From a checkpoint of a small transformer trained on Wikipedia: vocabulary 719, tied embeddings.
MLP neurons of a small language model. Each row is named by its layer, matrix (up: input weights; down: output weights) and neuron, and shows model dimensions 16-207. Each number is 128 + 24 x the weight over its row's rms, rounded and kept within 0 to 255. Numbers have three digits each.
Before each neuron's rows, "fires after" lists the tokens most often just before its 100 highest values on Wikipedia text that the model never trained on. A number after a token or word is its count.

fires after: "v" 18, "reg" 17, "c" 16, "or" 13, "in" 10, "oc" 9
L8.up666:126151129112150111113115136142108146103111139104113110134201137150146121119111144100119119126167153119161130137113133113128123146152133156124175107120154113116139108146130134145118138147123117147140146135116116119138153110163105128168153149154163128124085137118116170122159092134086123173127144131125128154139137158165100118127157127130126188104090112132128110117130142127145130159145108105117116084131157137117125163136111088154170158169123143134169155065133104147113134154123124098115120119142114096120108139118142164166087132136129114083118083117116130120064132180118104168
L8.down666:137136088169106132125142114109152140100105132097120135105149117162143112114098133118141127148123166091127183151136150125140177153105117109093080166123120124114142124102101136188131147107096099073148175117135149102100111100091138137124113158105101110160152153086080115128127117162113097107142124150136152129131106139153173129142116122105119093110139167141138166131123179135142137150159116141102123158062163133097123113114143166136122127116131142167153110129135151149116124087121085098138060125145171135148137109104132121120169123052108097129148137132122149124118171124149158103

fires after: "R" 26, "w" 20, "W" 17, "r" 12, "un" 9, "re" 8
L8.up512:145135139105135100138131161143131183148127073120142122105161081153122159115164173154106182145174150146124092091060110128113126134097136076151166112176146147098117161137109104144122121170117164124067154116143167112152082121079146122129119116109119079153109170151172166141116129104117132143122132113131124171142113122124116138100119087105094160148167110099144121110163115114108133119129062092173150138128136116124150104143167130091131167093127122129129112150126115148097134119157108112160147130154150107117121100152109099115121114136133121091113117100131115158122140123130125107
L8.down512:137152152099139142124118145080112079123183154120125135130117148112127066113137115115118130122118127088167127122126145140161149135132117132158125100122153125157145138132121109144136130162137137137139096138135109121142141104157147144073162121086107117120087164116098102114150149136130074087131145142141141145106105122128168144125161122107131067165110111134118176121173089182148094107103132114145123140116125168101130143114103123142185118157140091141114149096136114126125186154131088125157092128162140122166096178127105154123121078125157133156141133126115142118106119134106159128

fires after: "ep" 23, "ac" 9, "| " 8, "bu" 8, "c" 7, "Com" 5
L11.up636:163097162119154142119166126147111093121166169114148065136156164130137124130103158111154158105100105137096148119104138149082084119127112093100115127163144134125129111111117100127103124128142151115118118155102159116130119104093167097127194117115150114101115141115129165117140125089110134144126141119144146144119129134156160098149081123125103164142134119163152143098132093108132092135119078111118143108156079170133139123148179125065122137141114186133140132181158119137118126124130130124133153166089147108081127135092157104148115131128112138126111145159217128159129114116111075177
L11.down636:114106074164132077148178081161150147109143139135138103150138132088085114099131097114178126142124158120037153097131123125130123094107098157108104136117128062107124117145098108143116131144145129126159108108126132110105131159111103128158171155114118137125125156153097159099097103186134133093135102149116100119141086116130134121156146126116175152139171102159124103135105166100149110109158128115144127114113168118128159124150123133082104133122105116134114110149117111127103154179105175171099100148164127104140129104156138142096115139146146168140127162112191147125141134108138122138

fires after: "S" 38, "C" 15, "i" 11, "os" 5, "oc" 4
L7.up784:145139110133076154158127130105118139128130136153165132130145136168170086172107168125130124138147108112149081124154176192108123172124101082155120179078135139128109144109146099111138157130178108159120148140175140165177107130150111141126140139110146143082139147086114170167136132179144115126099167122129149139131127123146085141122086125138115169127104135157144137142182124096077131128141155146150131104209144107133181098120120140117123134115152127103136155140112129083101139112125153104118133096108118129111102097104125147154139132109094119147105111094138114147090129150108128123
L7.down784:150156114112136138141109138141171136129125113141139097123104091108143130118123106109109144142087093139154140121128110108129151138124114152132131116132103159122103094125139123172110148081145074091195084146145179098142163154164139127153144071122137116129100086121122115122097089093128125091148131157131110144123104121089147156148196107105127100139113112128163121097172195137168132135155115109111152117091129101134093139126179118123131152113115129110143099093104117171080164166110136115118130146120125156106121131135133126116134098123169104129132125131118154099116135194143135108

fires after: "ubl" 16, "g" 9, "por" 7, "v" 6, "per" 6, "pl" 6
L11.up211:147121126104196124132110101121107140152161131133165106139159143117122107138141138098158119110146134112120142142082105099133134133108149122126139124128150113121112139127109148126177129112103132109075149137114131095109086088109172115130152130122126109175098094112143157137158115131104118197091098131157186137117120153116140106148135195150070125103116120120141123117114179108118060175124118094167109098138116153109149132116147131117161140100156136113118164111113083166091134112138114117130133114101132093100151119159179157125092163134103161091116112147158147139135105179119115150
L11.down211:138132138138158123098129130163123167135135117096102118102168117085115136153145133113128138095108135125161142117206124090136161110133114134085135122144103138117152103140142133130094147153135152168133135133120098145139147134154117142138144106083154128073130137141081154049111127152146129117165095115131148143143112156154116196118074114128136108123133151094089130144081123103129126113120144143130101157121127126086136130133110126115100138161138113151101097143126154151138130142117148168143130139126194077125164140142093111152109089139142116126164102143126137126117166129166150113

fires after: "s" 20, "S" 18, "ch" 9, "a" 4, "K" 4
L11.up665:120075129136188164158146077084091112148083173072117110086142172140115154114133129121132146112149114107137127134132132128151091121183154154153135150081106152104151126154110172133116094115097080097126133143150109139126117084140105162135139127161106187132105146106116139116105100117114130127119116124157157119117138164134155120132153130148130115150136108102145183115099156101113107147149120100098145077128116140148096127161131095118121124095154123137126139162130148106113152138166111099078159142108152110109110123142136144174139166131069126111111138158120107149083170090152110164
L11.down665:146132171064104139130128135156111157109130108136106120160117141149121150181090106146118133134091176136104122106070115125116129133111069137112133134134105107154137120139122089140119200157126142159133105093130119108120110113146164131129120147095142119158135105116132135149115120117142150152170144127108133100134132124155143149123115135153096081105140130167073139150129105114160154107160157150127137145118120089091143103086105155125151123147181132112129118106149117075124148151159141107097168144079144156121123109151088127126102132167133179110166079112161112095132106101129142117

fires after: "G" 15, "C" 14, "S" 14, "L" 8, "F" 8
L10.up838:142109140115107126137118133127097166162128142126116125130139142124140096164140189137162146144125124093142152131104116136094126111124144079110123114131118127072139145149107121124100117213093129167110142114125133111129104131102132157151188095132143128108115123112114137110124147129139100154140173137125150120112104144190107138132091135174181150191154105129149129109168126085117092161119130133161130072120123133149153145123109145142163145071120125096104131108131144164125158118139154147100095132108125126120120081152146153118117119139096078127099110081144104152120185104135122159
L10.down838:115120131105097122150108133139124101113157150167119039127107117166175094124114100127139108127116141152104105137113129113123124115139131113081121161161142139122134124121130114154108095148166114155179121141115131154134102129125136121119103152097087142111146124170135119159138069123115169176136177161107159155113120130131132128139146193123148153074142126119143112106131097127115118161125133148163134128160135111082137132096120133160114082082149161135095090108126166134112131132112182140113144083129106094126110137132128126142149133139120138176169130092137146153136133127121111130

fires after: "P" 16, "C" 11, "B" 11, "A" 10, "G" 8, "R" 8
L5.up246:126143138115131126147119150122137109128113107100137121148188096119133112141128170156142142149130117116139125145149157131118094143118145157142133119141142152164118126098113104133096120148166129156084138134154154121157116140096128122138129126085124134123142172126135129140123135142118107153060172147078120107155119112145084109098113098119183154127113132129136112102138136116118169182138121077111153135166111120116161101168103147070132087090094131103153141169123110140125119125157134133149128115143202077120152084150115128076120132099105159151118130073125155161100147126135131126
L5.down246:153143145100148152149116136108144111121126082119094117163138104178133149105127127177064088110151099081144137120158118101121143158163130172121118114111102098128142100142136139134147145110134142129160096164133140176131105105116146123134076108149128121146096109094111142107115138103105173151132159126119169165153091087127126100115139128135132127136077117116137110142137071136150136143163082122169120208095148153116144141104148134115121121174133120160109160140088122118111171178100142150133120128121132131143114145121123111121151102140129124129129108117099123145124124151106106136

fires after: "(" 15, "- " 11, "D" 10, "T" 10, "S" 7
L5.up155:141160115128153133104152147113131082115131080112128112118091133083112090142130145124164172123155146114145117148115123170121113115114152132122105126134135155092129097120114103138095128146195117147109119112126138157162124153079113127116150109128124156123122118131122104140114115108118136149121130162129133180140121131135111120168111131133110153174117134138149161136163119125170116134150089148102154145150119123167105098122166126103135075150084125114074154153120140168137152145132131130135126107143112130130123076147113148143130111120095116104133149090172129122110173121143128151
L5.down155:134122167134105126142143143139120143160187143129124122146144130147136154126137115114111108121127126132126125120142126097155165133136128119107123126128106089167168133137186092113134100106116099106120129133103128158102104139127159137132070111179117043101125101164114112116174136119141120148125166137148077114138167127155131122122129126131117074130148114139142100106140121134156159145101133099153095126108126143110117142153106139134107170112133104088140163102135117114124148117158119146091102070107148132147094163118139177101103174145170125089136118176089154142128085170092158141

fires after: "ex" 19, "uc" 15, "s" 15, "di" 9, "S" 8
L11.up991:187107138118114131116132099123127159135090156105113109153135095124068150128126149151129086143136125106196124082153083125122091111127133120141146156142134122136095084138109122168200108148125080114081137128148171132120129119081130139101124137120119139168167115119135111124129114111149148138120119136147150148170166116092138096148139108142123146110134136144134155130146150074155121127147141104126221114131119142129117086127134161073140120136130159116116114143145067134112123134111155127101152130127158143115138152111129152086165142135119169103123115128128161102107118129131106123
L11.down991:091106142138087154120183116149114085155141132141147127162136162155131142117119139118121091081169123134167154138134166115206092152139129136108168108168092109075162112169136088140101132117131146134124120130070090142094121129139103142139095091153160170123137145156111144151123117125122108113091141159166096147145107128148105131090129099162119153146143111128073145092133140167083152121144156126104093087105138113173127138091147166167159087107147101105154111129153113151129143141117090156139171121131130075111160168090102145168150142135163091131154133105134103158125110130139109158

fires after: "C" 28, "w" 13, "our" 13, "W" 9, "G" 8, "F" 5
L7.up444:141146148106153138082104156157110119122128152160135126166184145126084118134142183118118117144124139133119096145122150135117083117109100076130156132148149145154093155115128115163124088135151123114109150085130176158161092132110117146152151137135124108123134136129150145139124120121116147203136132126121128120134113122144087106080129122109137170098128134108135134094176141103109152120129112115143131125145186143133124095084112100116133146094132184118156140104107130102118143117150146150195154153103155122116161133138113171132103160133132133101113105143113115148095157146145118129
L7.down444:165114156146132114132102122136165106164150159118082174114118126104108101122096138126069099137143140127119189086142146131139140130178120107096131117137135112128119152135076145131163145096131129137158109128129136156145097129117136134140138117148116154144137152120066129137137188134129098148115167117171128102091165118129117128165142138135152099163107119143157109144138110134160093125171131118123117127161101143123102116147145138094115080123102109141111150127130076145148106073158115126139137107103146103165107134108082127118106128133117150157142123142154124096135106095123113089

fires after: "j" 18, "f" 17, "el" 16, "re" 11, "d" 5
L11.up906:150129153121140127113175107136111127179133110130106144165132100116163091130103101147128164133104133099149107150104115117116121165159134130141174129121111105123136192149183131145122132113058122117111155126128119067112132149103151128122154089073116097109098112127134117124160125116104114132143087131147123105121144126137138113100119122125084137106154089123150141144096177092125063113130154083146150103136145128105148161147148121125126157103142140119129142113087143130103142162115147140128076107157139103116112141129124115147102149150104122074109117117108138126119122140140149108
L11.down906:130120120127137164113107154179138107081166154138189102086153172106126142097124123113162133101182111170116125133135138120138117131097123113140105109133131128095105110113126112099148152154161124143125124157135129146145144146129106143080103069125134112124138180141193097109106080141125154139127145125139093128132077146129115133108158121144124148123087105123101150121104097127119141127145127148103092139164099142121156121164123137112151097158127124118090113124117135131122122087094116120104142109103095150149105130136151181166142133143168095149146174088154133111155080125115151155

fires after: "C" 21, "T" 19, "D" 12, "B" 9, "H" 8, "F" 6
L7.up519:150132133109133122140102141143123138122132125149132087122145134097131098141110180119178139138130134112118138129107143156100137115140121144123105150125102175097108116108119092110126119187142113154112145136133137135176101123096141114151170122149128135068118126103124134085131123144097135146122149156108167144119080154143096111143103155137125169139152127165143152075161159092131135154132095143123144103181137133119141126133123117082104139115076120066112149144122135183121157130127150095130142098112128119119147101144138142141121181145109116121107127068195117146117177133156139141
L7.down519:155135104108085135158088138132138117135164139131170078173152132187162108135096144141125144087173126090107102118111136110150149098116145124103091110147154109132159162120123120123131115151171130138122127104078145154146120137094150106123122127152079136119136120159162148164171054145118133132152187146112180116131123136145110157165155177141155109110163101120127106096155097137111151157112167155155093127140151103120156119114096136153119118115147130114098095083126161141065113128144126134100120063110132091155102107114132126131155136139127122154131101104143141167107172138099130131

fires after: "em" 23, "i" 16, "oc" 10, "ic" 10, "m" 5, "min" 4
L7.up798:159147128108117142163138132113120118115138096117149105121097162120158132145129186141161123131133166115121128126076177182097152120140143105136126127088053139070126134118095131170106156144141138094123105117160146134137127112125116162125129161112145126093118119114102124132141134153104118142114124128125173182148113152149135085115092147124152143092133134150144134153136163122119139171131074142137127101142126159131093128097107137130114120140142150165157157132106097110110147111159113139123140103151101115101145090085132135121106127124175104083116101105136104155132135142149126155
L7.down798:095148180115084104147129102166127116138182136106126107132153135093106196167135124111113196122116136146146099121145131069119124131143109144111091124126176147120143126073117127142129148095144139145100143128140134121118151133137119115128116112094100093151144130132148153138154101089141123099135143155137114159152118120114134126167161078109148084124145113143153101100149152143158167126119172128114121112108125161107144153126145101135155175088142119075117123102117128110104102145124120111144133165117095090118124168156148142102102116130137116097125074119159164123125114137133083121

fires after: "ever" 15, "a" 13, "s" 12, "pres" 5, "als" 5
L7.up637:138145091128131132141123132135115097152141107123123120101101131104112178105176139095103150096099144139149178064115121127130113110123115132116121146130150116122123118135090196164136103135128119140130095137179157129122169089139082150137156115124146132127094130157131133108140112094137136120148132154122064109111116159158091147150149136111078117120130110091154131126118150151156116141143113150113148094136122128140075146192138089123125189116122109102150110156134138143108135127163097112130114132105131128099116151114149116136129126128117132130106138133126145150146154062100125122
L7.down637:167120158130150099103142138172141100100122131103130146141151152146082118123071150118127152130144180115143069122157140128140127109094112105106117125115147151123125157151141141127145187122132096102113152097091093121105145142091162130149144112134125150101129126143166147129115151140074114144123129135081091155089116132155128166129144107140138125121157140144138112174140145139133150152090140118117103130136128129081128140152123145110108126109150158114137117115157098107140141098129147100094141122146184134144134127113082157127101111109085169151090113179115130090171088106132126145

fires after: "s" 30, "T" 16, "di" 7, "c" 7, "ic" 5
L8.up734:148190136117134139150111125077144164100109111152157103103145106155166131135123113158117131094167120091138122139093106144114109179141171103153126096109137128125119081142107151123124123144147110131105127090116186125123097106166129106121174114161150166122108097125110167104154095124118097135187101139123135123154125136174137086155116104140097123159138122122137107103153190116137174122141124069109142086120159090147148134092128082145108110131152156073161142150136087124095161103126165131145105108134110128128129130126167152149105127131140127104116107131113147187150152176128138135
L8.down734:125140136138102159092096134130126143184092146102119134133117120112134160105100154103146156157123141149135156091109183149095164120144120137118107109147110133167107134155176133163128143126116148162144086082127119077109138147119130133127151117126134129106139082150103148145128117100088116165151119119133117109122146102118140131065099130119143145088105159187143125148140156081111155135131135149110162129121149161152172133115131160140170109141111080103133116107112137105093125100136161134102116104169119113123095152100125091109186122156153115132120150209146128136094146110137132140

fires after: "re" 26, "r" 25, "R" 24, "ol" 9
L10.up407:160142150120113135155086104124140109156094095158157134068171143141136135140120156148133138133162122106136093099164125147106158127107138112113166133136113099174179168129102105128155149157101142160060137123125085125153087065123094104174133134111102095114146081136104176102155114138093094117108124175162139151102131116138109114137140138146134158086140134138133161121156159143139113128137112121148129093147098126130145131111131115116096122056113116119144132126128116137107138128140151136107106100108130113153106174099155155138131138144152116148109137109151149181144163117104128141
L10.down407:131083112140132133101181114135087078115159065106138156144098152145121121122106104129098135145132093089112099138129165144134164133111113171125117124094142098112114106119108083114110125138163140154144109137171177136119161185127133129095097096080086107132122176122136105112157126148124090112143101120154092117187106137160155134114087179102105109115141114141128107138121106100130151127158164122138114143113118143135122099133128070102109126176131099119123117119169151096124162118125117087129155171157145081133155104159121121131130110140118119115166146147145087077126164137115125137

fires after: "ou" 21, "b" 13, "ur" 9, "ar" 8, "B" 6, "or" 6
L7.up573:139126131106128110124104115133143165092134134131135112112117104126072153139170164141165132111130133135135110130151115141124105118153121118139141109051122126166141101112100143126158107124130133140151117131146137122134073105143111168168113129136126116147112094081169117103122117127109144108129096137165111114146094126110113104097115103122066125161106128119159177127176111110134112130156092150175152118121150140103147088066113139142154136108132115119157137135132194149115127125184118129157133188099116123086149136131163117149126135154139107148114156128145135111137132146159117141
L7.down573:140138140131099109181095127104125157101204116108116110142131147122149171173135119131131165118103140143091093140131133118165164126083110117146110160124139106111126102149140095102100130085137137158183143131105116129118129139135139092125102121129123154111134148088150086091150147131128141110133124089144088156062121130100141169144101156146100126141187127143135140107149151143136120096108087104138152169070150095107137096120134165117130110152140170114092158156109124137122100151138111143121133124092124110157098116122114113127113127098153160108164131108125128175121140111174115143

fires after: "or" 17, "h" 15, "H" 12, "ir" 8, "i" 7, "ar" 6
L11.up921:146089119061129103160144131143114121157110139138124154145120140106126139105150142112114132113197103105148117138126145161098118144169120105157152111124135158150147125151127146135116092143127161144093104082127108152137087135111118142111148086184101140123144114142134096195107144116110143116124148153145136168112091126153104107145146124131154131119109113095155159121174119107092101120145132090145121164128155107160151116144158095092163112110058130146151119115096132168119133146155155152121144136079148094131097130129104155125126117127144098130092120118125126188111125085146100135
L11.down921:108110132110157123143120183113118147065142129133113167147125079146135140095083124137153142141128120107142111118132125111140121165071175080148120138077163133109135108101118112098099146128129115132138112144084145137096064096115154129112136089126129171141136129130119159143165147120139154075138147136142064121095103083134155113120118118151140144122116111166114150110142151146155152126112167188113147120073126206147129153142139138124146132099153102108126120086096166135127115163123123157161114139152124128148113095127103170112131112147157132140183130112076113142137171113110155123

fires after: "P" 17, "oc" 15, "c" 15, "ac" 8, "s" 5, "ub" 5
L11.up443:163117135147114150134158148088109115130159150094146105166152087147136116149131129136155180123144119127100129089084163172133110120103121093139158143104114131120106124145101105147123129137130120128126113111162153119162076085138118124126122104139187133128144144079125129146111114116087099126152110100144162138132158150111129077101130088129088170154115126190165144099133114090164135125167098141134172091142135161107130116111117110140159153096131145088158153152151144103113116118121096141139156136134143176102144137109125105106142113169133113100122119097172150192129113155106151119
L11.down443:107110095106140174165114144124153137166120141128116149113122105127136135074105143160148148179090119160106152107114108131130142106129117099102163127153132129167153081128121101148128114107086126152110124140138094123124136133112130115118170168135136111154109111149149144203106135136112120137093098145146119108119108106115146166121135152116132110112122146176113143116128192104144122138112102092154116115121131082091105149130117122121151097179120077143146125195167155124125178109106142151091132072165158092117133102134108139110129157104136147132126170153098135165123131149126096153

fires after: "ol" 39, "r" 13, "fr" 12, "oc" 7, "uc" 7, "ic" 5
L7.up16:154140134113097081163115107169108145182094121136139116117158099119170107069140165133113119118144122117183117123108114136105112135146129084131130152138096142105095146134096121112121156174179107121120139105153122093143138130126115133122121096132147157124132173140118152097130128153098090132136135187121196162155141130165117072094107142142182116132134118145147148128152138127145142168169142110121114129155140098121126103149143073105108099106129139085153129109132088135114126124150131120103066140115100138124153162124105185139143153168146106092105088122141153156106142122125117161
L7.down16:092101192167140131149116134097193138136171160143102091120119137109126099174166115117129110100108125101125121142110095105140138130108125126103143138099101093099112110137102155177114085099078142114141120153143101140079129133147155149139112115154133147169158098126171165105135104096112126119085154129141099111083134138151104153104171119140173146147141137103155155123088141138128121116104128143160142130135100105127138121148131129165134132100122190125131143114164143124099105174092163151170165122143153139134142128100132073115122137085138093147147114076121127157137120122149129142

fires after: "th" 26, "t" 12, "st" 6, "ord" 6, "year" 6, "iv" 6
L7.up927:138124156106152143130114141106113086171123131142134133105155099119118124106200129075159144122068172124161136152145116118129114122113116148111108173148135100161109154130109087120151080124127118144146111130109165117143155092112122110136165136113171116110128134125133147132143110099137157136098115107138118081149135162099138129130110145150135156126156126126124129133142140121144070127136124164127142111125158152154130149101115130112127093155100120143133121144089143113100164168151110117160153161084102129087160134100165135136070131068125135126113093136168116125157118125071087116
L7.down927:093123146102152144157112120105110107150109140131060143099164102138139140105076097142135161145112128151141142110116087133101126149106137121122120076134138134143138116112091165108099107145139122121146189139103130122102119152107131119060142124094117057097080100148175126131109129157141107137120170141172150128106146100126093092124116101135127132114101102100136093147135158117116148135100144104110133165129178107126128078117127141097113158141135159154126123140155124114134129116146075147121145104086116150150133107156145117095100141096145126129127110103122142123145124118100136119

fires after: "r" 14, "re" 14, "serv" 9, "st" 8, "W" 6
L8.up955:134154153061105138147155129155138078168105129147133121099100139151099103132160123123132131129146153106151112097144131167120125107172160114112178145139100153139120138163115126139125111139125134117107107149150154169129121099130159107132154135091132094099175103147118150133138104116073104133133100129150101121142144154114135099075129139139117117096142117125132113158149114123128136136146094142159144163109098132137139135136154136130097178086131142113125081113111111156106128163166138064178116084148077161079118123119121143161121137146114107108115151102158085176113150151103144112
L8.down955:098121126091142101086124099143101084132124129119116107134169146139125121128110149138109116182142123084118127131111120128163136173119111124117127120090143106114177107128084111148121150124119123138123118090134179158116139129117102108136090140118131102128116147168130133137141096177124118113137152127123175141158105148141140111154077168107158124122127096134077112121138123102143188159105172102146142139129157133130049126159142138140147121174151107156159128150143125115159150120085106164116109130081172111143117121093134110117100124103127186159134093139139125103153151122110156137

fires after: "ol" 31, "re" 17, "C" 9, "c" 9, "r" 8, "ro" 7
L8.up816:163110155105134125131102108124128163122145134103146099081122140130155139115131151089137134097107155142166169079115144153109143092176102090095145118156093152109130135102101107151110108161149080137076109117119150094138107118089117135153110108118144134125121141164144112142141116154108131139099084163143124147158077096125150082098152154122159163115131131107141161105167144102145137121168110146157139097151135139164147155133134144125145125031111166086121158145116107108121143133124167127133101117140148131136113142151130187088158158158182118143124102108173161150123122133115100158
L8.down816:066101148157149123138142098141114148141161120154074129193130120114117127158134126143132097123114104101113144116141114098106121126124143228138121148110114107141163131131128109163126157151135167100114112109151147128117131140112123153115172093125134145152127156082145148136124108139131163134165134104162116115132109098079125123102116147102108137164153155177110127120111089091109101155144134160095111120134100107105102154103133111138125104190148126115112114160113160165119093164148157115123160161120103166130149138124160096092118114095119112118144151102144115162151148133133155154

fires after: "ov" 25, "ar" 11, "eb" 10, "r" 8, "b" 7, "n" 6
L10.up821:128178164128175098102147140125135112140105141143144125116152099130135078101134124127101139128147119095106110160142106121125111162145132148107142146122142132134117117088155128148100129162174139150137107072147150129121111105125146105129154183129138123084097126112124130159134129109116140178146116140140133105144128133131128127089086169165149146128148123095127178136111088138102146164146122149147119141089145123114122162112120116146127144153125104128136149113096121147104121137171095086153081102093103091110143109136125127096052116136153125084120120140129132100140176165101089150
L10.down821:137115096135081129147127078125135127101104096100153146129150140170126151153126124153062162101150125143122136105093126103127111133158121090134185072171155119095130099132071161127148089124131138109109109161147133171134160123123109101115126114155104133158110174134126099148127133108188135111126110150118120162136110140104104113170130140153148115118105126137121136104085135065123156140126109121106102137138125119121092126118108153163150151135158131112117129113141131102065135123082172139142109087121133095204134125126069124163147147135130112135107135150142151158125144084151158116

fires after: "ar" 24, "un" 15, "ol" 14, "r" 9, "str" 6, "v" 5
L10.up729:171135102090134115148114134151113143157136145094136101076142129153169140109102116133126108118125093128153111127159099120105133145177181101149136112127115170103118085158136130110113068172083095120117137119153125120126142116145133137148131139138124141100055134134094135108134130107118126150172109122137154109119115167179151151095125105173138123116156116129142150144139136125131151114175156160124145107105131123157140126119162103133135128106125141126152143135122114152117163145158112074086109164171081133124097109114153172105108143138141099089106117150128103136114151132101139152
L10.down729:131117126125120120149134188093142106110091144125130152109144173172161129173134101079139070152108136137134092124114082120101162145102103063145141121161159117089146116151125121124100116119142132114155167106108065147140189161150113167111139164124106106093138099127144135107136111116128167109132146128115145127142146118160142114100139132098131138153133139105112114106121086138154119153095112096112136100153124128139117143114115126116141124143093131149137107109164115138097115110107126153109189112091144127157156119118128112098133094111133141147149143155115082150169170176126130172

fires after: "l " 14, "re" 12, "u" 9, "el" 8, "igh" 8, "ir" 7
L7.up482:154106122116138104118133139183108153124115130140131126157092151149145136129155098097143141122131154124152141120125134132120120138141099102111126153154099100168152210151155142153123121128121141134102149133162137120139112138118126161146134131095146124140155124142133124133176129130095092122115111147146121117125152107175155113100096156125181129134127150080134113087158118125085070163133140108131125115152138100108114131143153114119091130117119121141148076094074092154116125148164117130141124131107171059101109110160133126131110167129119113135098115124139121122085127089158113132
L7.down482:131122105133163125120094127116138116131102165118183134157196149097151122121166123135105143099153168150110092132108116092109116113134114095114123073085138115086094101116164139121127124106171111154143158148096161124142149116125160088122137126113097186161110146105122141120084111107144094161139133189143129123122063127126114136147172114121129100142106109135110139167141151137109139105110096142092142132136166119148172134101132100168101165151141136155089092146134133140098136134112120113167112098124134130171130146120106134131163115122128117141113123123125105122148139130102121104

fires after: "ubl" 15, "re" 14, "pl" 13, "pro" 7, "le" 7
L7.up399:148099161112132172121137112148135176109125162131160110134127117136110116126192162142122155126148097113105116107137111139105109079111158103149135127116148125150108123158093121128175166142143142129071106121140161090154124087052156099126128143065123083096129127121142130126149127110110110135100062102180122150131128134118140112129136178144112142113159099127128117075149118118109112190158130143153140059153100140126101121117115137105131120108127129155121100125126065136105146143138132150106137133132129124116091143181148132086116156153099099116101150126169131141118144126079129135
L7.down399:107129144093161097134135080157111129099110095159112121122153145165178079106138150101134063109078127120126175109118108084158118134123101154089102152167112089059147094120113135162132123129060110108119095098146125125092136131110127141122109136175114161128108142119151134103110106131155126107135167144131154124124071097131108094127115087100172122140132147111140161104119148111103126128148104120107121163155125117155137129111128161137147146144147123108124117144132174131092117176107135117162162139117141111121160128103087114129152150125181118153142133146180116124158130140178132099

fires after: "oll" 32, "il" 8, "iv" 7, "f" 6, "t" 6, "h" 5
L8.up338:132146129131133113125139114117094116172153127098116126121120156129169080083133135096155123115126146160160133137139108167128108120120083092090137130132106097129122157151137085148162125104145136084147116084151121119133154149149144133173171107104180141091142154134117138153136119126134114163084083128149110121134107129140116097126106131095121146108145106152138123131137140171097101137119059090145125146130159099093131163071149135122127129095116171114156125105131151143104141131171105119170141125102058114104148153147125137120131155096165131139131116155137138125127116134116098140
L8.down338:177129150141147123092165129122113195114114115168138126125144141112124165167114129134126116093127115106112152122132103108118078104149126127164194156145140127098145143092140113131128126163145133134119133151109124106111062140163132131138086123156139103103142143170140094138134126169091155109111181146157120136143117129151087116096166136152146130120113127101103147110094119149100111121122134130125107084168136153147144127146142101087107143144133129165148079134136112136122103150120116110103161105068146122131116093150155111127157126136083121160166114110144113138113145122069138104

fires after: "ar" 25, "r" 18, "or" 15, "Ar" 9, "ir" 7, "er" 5
L7.up977:114153173101142087130139126151117143118109161112150090124106131138099106090149146115137129126165078124141130156139117177124136127140071121118162141128110138133165110144156095136098101201129140173113098061114114136167102119101142141135157118143122105138137127150141159142167110137112127126149115155177126155136097148163113117124138124133108153119119114132146146153175128129064120135139116129170110132110183088134157145086153115107166115128089125130134163090095132150116088146155146133114106145108112139135127115113161153168117146116097119107123135103168106129134163124123087103
L7.down977:129106153152140145134139130131142124141152094097146162147172083153085156111123150141141156079098154152116170177164169110140170153149129132101145141148134125122116133127124105146160049145118134109130134166093125164121108142125118109144124107143151142113112116135136099127143152139160135107167090114116099141088053125159101137145082144125114097103141140133150099120119085140147166090088065133140121141096120156141112142119114110126147124127178167149104101131123165104128098151129145104139126173104122129126136136085083140171115101106165151109134128162127111123107117092125118100

fires after: "c" 56, "C" 10, "in" 5, "his " 4, "P" 4
L11.up955:104130135123171157092129145148139151127145142118147151130126079169136129143136121130132117108133168083153159102114171130129133127137101113104131087127135169090139103127150140131130154141153125132109128084122158115143105063150159132127162175134128142144121158152142172110141096153095151122166156147153147156188112180146090112121125071105122168148133117152131118122155166075124128163123080132128133128115113135109158135128109146118150098135081148069142167110110144113086122157106082135153116130164134139130086152104112170123096117141137116128122116101155120175079095149124121138
L11.down955:165138100096115153126101130107159137105101119128121163153145149120106100091077111094102094122155135152105194138140172155110101113125146141139112118113114115131179113134106095146107150140103142151170110112111150090099115103138151128126107142124082122136160138080122116148131156129131117127183087134144128116139133157128087142179137135113132129111144116105129086129149130123153093094105150152155141157131115129109117111094126097092142118133108141187111153093132168114175120169156091106135107131133157106097136139145115149123131097094094100158154103154116146069136111130126170093

fires after: "a" 30, "s" 17, "An" 8, "A" 7, "o" 7
L7.up198:144109126108104084156125112122108134134052082123133114107138111182125160137158151077123123114157146133159091101130138106144113158129128123157146115115100133119174100096160151144122116126153133153125147133167140109143083106150097149139106097126128136138136133111150139086122117145116125150078109139131095180160133103141100135156128114132103157118146134124138178109145152140150165108141093121157172110135143125115099090148162118121098167104142148089153149173138108105104137115125125116142140130113117071099113147142114124163108116107143139079123112103123161141130127108152119165
L7.down198:140139137129134175116193138154136109130132112122162172089111149161111109181129131103153129168131111146131127144138130157128135131089094102120132079122135115114113121165118120124151127138140154117119176081159139120128131170156096148121162138099148150076152111176122154126122129153131064115140118161125112133108113112138083122126133158122155172132142093169125128121127114131153158098114122108140129114121096159163101126153136152113135127136164121161152154105094150149099163147133166112124136105125090160113115118069138131127072097136089135162129091169109119131135083100115121133